Part of a small language model's weights.
Architecture: LayerNorm before each block, biases, tied embeddings.
Training: a variant of Adam for these matrices, 901M tokens, 6872 steps.
MLP neurons of a small language model. Each row is named by its layer, matrix (up: input weights) and neuron, and shows model dimensions 213-276. Each number is 128 + 24 x the weight over its row's rms, rounded and kept within 0 to 255.
A block is one neuron, or neurons of one layer that tend to fire together. After each block is what it responds to, as a language model described it from the Wikipedia text at the highest values.

L2.up1088 [116 155 154 109 100 133 138 127 123 162  98 139 126  96  55  66 117 142 108 172 116 164 130 132 146  97 131 130 139 124 167 155 132 127 153 140 145 107 147 125 158 143 128 145 145 119  80 129  85 135 121 110 122 110  97 156  87  93 150 107 146 135 142 140]
Responds to: Descriptive list connectors

L5.up27 [148 143  99 121 122 160  96 107 166 125  83 109 143 110 135 109 150 125 102 147 144 114 157 151 131 169 160 135 128 123 121 119 114 155 102 129  98 149 102 126 136 138 133 118 175 130  99 128 108 139 161 136  78 106 138 104 105 140 150 128 139  87 164 136]
L5.up161 [140 130 123 134 120 169 167 103 143 139 150 110 138  93 112 121 109 173 125 168 123 151 141 142 107 136 126 124 121 209 120 140  99 139 103 141 130 136 163 101 118 162 127 123 107 161 105 125 184 148 125 105 111 159 127 120  94 140 130  73 154 116 181 120]
L5.up174 [133 174 123 118  71  89 111  71 104 117 157 136 135  71 114 126 118 130 150 145 124 142 103 128 129 169 122 170 125 123 133 152 133 135 144  88 117 136 135 184 116 125 110 107 105 116 121 148 133 155 129 142 111 133 138 144 133 157 109  88 190 142 128  88]
L5.up302 [106 114 115 112 138 106 140 109 109 131 131 151 131 138 122 114 141 123 140 165 148 158 120 110 145 116 142 110 143 148 128 137 116 115 143 165 164  73 130 108 110 154 187  81 119 115 123 166 162 150 126 161 104 132 157 148  92 169 116 122 118 158 162 146]
L5.up501 [134 143 103 175 144  96 166 166  94 112 134 158 182 143 141 142 112 140 135 106 103 103  94  99 113 131 144 118 160 100 101 155 118 138 105 145 162 124 157 100 157 156 143  78 122 104 111 163 130 102 126 189 128 138 144 181 107 183  75 115 105 121 125 128]
L5.up681 [134 150 136 138 147 122 119 130 159 138 153 147 126 135 128 139  60 143 118 127 124 150 143 129 126 155 121 103 105 131 130  75  81 151 123 118 124 115 122 142 103 163 127  84 104 131 146 133 166 143 120 152 109 156 119 140 131 192 107 133 101 144 149 125]
L5.up1036 [108 112 131 124 119 145 110  95 149 104 148 143 144  99 134  79 128 123 123 126 154 207 102 147 114 152 100 162 126 129  87  76 110 130 104 147 108  83  78 111 127 173 116 107 145 129  88 144 123 135 129 134 105 164 139 171 116 151 129 128 107 120 128 138]
L5.up1127 [ 96 108 105 135  93 145 131 101 143  89 117 169 134 125  82  83 157 149 110 137 116 109 116 133 144 160 152 127 125 120 121 137 125 111  86 116 108 139 107 143 122 108 107  90 100 124 125 133  98  94 125 129 115 132 141 113  89 146 129  86 121 106 141 144]
L5.up1269 [133 144 140 132 130 122 141 200  90 142 137 122 125 123  65 131 140 135  89 138 121 149 113 100 113 125 166 161 128 100 169 100  87 142 102 125 137 118 125 121 102 123 199 102 129 108 148 114 152 173 131 127 116 139 100 168 129 134 122 125 186 144 154 147]
L5.up1550 [115 120 119 139 112  92 164 129 146 127 132 167 139  86 113 140 122 129  92 134 124 174 138 134 128 111 139 133 157 129 151  88  84 104 104 147 113 171 120  97 139 133 141 113 116 144 142 174 152 182 136 132 123 136 114 181 124 154 117 116 129 116 172 177]
L5.up1553 [ 94 146 123 129  99 118 174 104 121 106 112 106  87  93 131 152 157  96 127 146 145 156 119 115 148 116 124 150 127 158 155 125  90 138 125 114 112 139 105 115 105 122 160  89 133 113 120 123 160 154 164 151 102 143 118 118  78 112  90  80 127 100 162 149]
L5.up1622 [111 123 109 129 120 134  98 116 117  92 136 150 163  97 126 115  93 142 132  89 124 149 141 141 151 119 102 139 103 122 158 135  87 121 170 143 119 113 141 134 134 177 113 106  89 149 129 151 128 148 115 127 138 139 152 150  78 159 121 136 154 145 162 118]
L5.up2121 [110 153 142 153 101 132  88 115 127 145 155 117 111  80 114 124 110 134 111 103 119 165 137 168 112 147  76 157 121 134 146 151 114 149 159 109 140 128 136 150 115 138 144  92 129 168 118 131 118  99 154 146 113 149 127 105 141 167 159 115 171 156 124 155]
L5.up2295 [ 92 125 105 115 176 107 147  65 140 107 131 136 104 117 137 149 194 185  99 116 156 153 113 125 126 145 119 122 112 132 131 108 126  63  95 124 106 120  56 135 160 158 121 149 130 109 123 158 136 114 124 126  89 145 108 164  97 104 112 131 100 102 171 148]
L5.up2442 [109 131 133 132  89 128 155 116 121 152 131 123 155 112 109 175 130 112 107 136 103 147 113 153 177 111 143 162 194 151 151 122  98 145 144 144  80 138 158 116  74 139 149  89 118 111 118 154 127 106 169 184  91 133 163 122 138 133 136 115  91 112 140 128]
L5.up2539 [137 126 136 112 135 124 160  99 145 102  94 188 129 122 156  96 129 141  82 105 109 142 129 131 181 146 146 135 122 151 122 147 175  95 108 192 116 121 135 148 124 115 155 110 119 132  92 154 128 153 135 183 116 125  96 151 132 152 146 131 160 128 134 136]
Responds to: Clause subject before verb

L5.up14 [114 113 131 132 138 131 183 177 133 129 113 117 111  85 112  85 137 128 127 124 137 155 122 111  99 115 133 120 110 154 138 155 145 143 143 106 119 107 150 142 148 136 123 110 152 105 133 142 168 126 124 143 152 117 143 124 119 162 135  80  95  85 141 126]
L5.up210 [132  93 126 122 131 128 100 118 126 113  94 140 122 134 140 144 134 144 129  84 139 140  98 112 160 123 115 107 129  77 109 131 121 155 114 164 164  76 141 146 114 143 112 143 117 155 129 128 190 148 172 126 135 139 155 107 103 150 108  66 127 138 172 126]
L5.up343 [ 76 161  83 143 153 127 142 157 117 152 129 101 126 125 140 103 126 122 139 120 135 150 109 150  91 146 113 102 133 160 105 120 155 138 108 114 148  88  87 104 123 139 109 113 138 133 147 146 141  92 134 163 122 133 137 120  76 115  99  56  85 138 137 154]
L5.up346 [147 154 122 127 167  77 162 134 113 144 110  68 131 105 104 141 129 141 156 116  98 118 144 153 126 126 145 123 136 142 147 151 110 114 150 136 138 127 119 153 116 113 170 165 136  95 113 146 106 134 128 134 128 122 137 153  83 109 119  71 136 101  89 163]
L5.up642 [ 90 136 124 107 122 158 151 103 145 168 141 101 111  85 144 112 119 143 133 147 101  94 113 144 132 142 121 156 144  93 108 130 125 142 101 129  83  97  90 151  91 153 170  86 115 177 165 119 155 127 130 148 142 146 110 145 139 154 128  75 107  76 117  90]
L5.up651 [119 162 122 106 124 126 158 192 109 101  98 100 122 163 130 122 120 127 112 157 146 130 110 159  84 154 157 112 147 114 111 151 102 153  97 139 103 122 127 112 104 136 102 168 117 162 121 155 157  84 145 131 124 119 117 137 109 160 129  91 108 152 133 109]
L5.up838 [111 118 149 141 155 160 117 128 142 155 125 157  99 143 117  79  78 137 137 108 176 133 146 111 129 110 126 109 130 106 176 115 131 156 120  93 127 111 121 171 160 119 104  95 131  80 121 164 110 150 120 127 150 120 143 117 158 104 127  98  90  84 144  65]
L5.up1011 [138 111 139 166 162 149 141 140 122 120 103 170 125 149  99 118 116 101 144 148 125 109 117 112 134 172  98 144 113 135 123 139 119 159  54  75 120 129  99 125 149 127 124 142 116 122 165 121 117 150 157 164 121 121  90 111 124 196 123 119 121 111 128 135]
L5.up1058 [124 136 139 135 138 127 150 181  95 106 106 111 132 108 154 143 114 133 110 146 137 109 130 129 144 137 107 120 137 116 103 108 109  80 131 148 105 144 117 100 126 140 128 109 103 121 128 165 209 130 156 128 129 155 164 143 116  95  82 128 129 139 140 154]
L5.up1155 [148 119 131 140 132 126 100 131 154 142  95 144 104 134 118  99 131 122 165 185 149 128 102 122 103 116 124 162  85 118 141 176 111 140 164 116 119  86 135 120 129 109 116 134 131 167  91 121 109 145  99  85 107 140 121 182 155  83 105 137 143 126  99 127]
L5.up1165 [112 113 140 101 139 129 157 168 110 109 105 110 151 103 101 123  93 120 127 129 157 100 139 106 163  98 118 142 121 106 147 138 167 157 160 169 116 102 131 121 154 120 141 144 101 123 107 121 168 138 169 157 138 135 123 144 144  69 112 124 133 115 138 155]
L5.up1218 [127 127 117 161 136 142 144 105 127 158 114 125 141 121 135 122 165 148  98 146 119 156 125 132 159 148 126 166 144 120 146 159 141 128 120 109 143  86 141 129 130 114 128 169 122  95 125 104 132 145  85 123 134 140 188 111 169 147 142 124 134  95 115  89]
L5.up1441 [124 116 110 140 126 132 164 120 158 150 144 108 105 133 112 120 146 148 161  93 126 139  96 109 128  86 132 163 135 120 131 100  97 116 143 136 105 102 143 128 103 145 176 139 151 147 100 182 157 182  82 179 135  91 148 100 150 137 135 105 196 138  99 141]
L5.up1580 [114 113 128 113 158 101 154 133 129 141  54 132 117 154 149 147 143 132 124 114 150 148 109 157 167 151 164 148 151 144 117 152 115 144 165 152 130 118 128 122 117 151 165 157 136 173 139 155 106 117 127 133  84 155 110 140  69  96 158  36 173 127 109 144]
L5.up1652 [ 97 147 119 131 131 146 115 156 148 121 132 143 121 129 112 109 101 176  85 143 106 146 155 107 122 119  98  85 109 108 116 141  98 137  89 118 136 108 124  97 157 140 105 138 131 134 112 150 166 119  94 130  82 144 151 134  86 139 145 123 100  98 168 104]
L5.up2284 [129 128 108 160 102 160  90  97 163 121 155 155 125 102 117 137 149 130 124 130 133 124 150 154  95 129 102  96 127  65 106 158  99 149 138 164 154 148  90 142 110 148  92 138 135 151 128 124 127 117 123 142 118 124 123 139 141 123 113 103 120 113 139 140]
Responds to: Row and list numbers

L4.up831 [130 149 102 146 142 145 127 137 131 116 145 122 143  84  81 117 172 155 150 128 138 125  71 154  74 156 124 148 137 119 120 110 119 156 151 141 131 105 133 133 120 152 129 116 116 122 140 137 129 114  91 134 127 173 116 164 112 139 105 123 125 119 134 195]
L4.up1390 [111 124 108 111 141 121 133  94 170 100 107 142 142 157 126  81 139 166 126 114  99 161 106 141 147 128 135 149 125 152 117 145  89 109 126  96 131 149 138 173 116 100 119  71 105 143 137 163 136 147 165 149 106 122 129 101 115 173 152  75 170 107 155 151]
L4.up1755 [159  95 144 139 146 110 125  80 124 111 119 156 129 134  86  92 119 108 124 123  64 208 131 149 135 112 150 153 113 130 149 107 105 110 114 160  57 132 136 126 160 139 116 136 127 138 113 164 129 129 110 135 137 163 113 141 112 137 130 142 148 128 165 129]
L4.up1794 [ 97 105 115 172 132 153 151 106 209 116 114 126 139 108 110 100 172 137 154 162 124 180 122 140 101 139 136 144 121 154 131 149 129 112 136 148 139 152 160 157 117 112  94 102 122 125 107 176 119 149  96 143 117 123 153 121  47 136 133 117 129 109 152 132]
Responds to: Sentence subject onset

L2.up2062 [157 113 135 122 126 123 111 119 132 170  91 123 119 129 131 107 170 150 102 143 102 135 129 134  97 125 111 114 133 173 164 119  99 156  99 131 120 147 133 156 107 175 118 112 159 133  95 155 131 106 166 111 127 160 112 161  85  84 118 129 154 101 142 115]
Responds to: Pre-verb infinitive "to"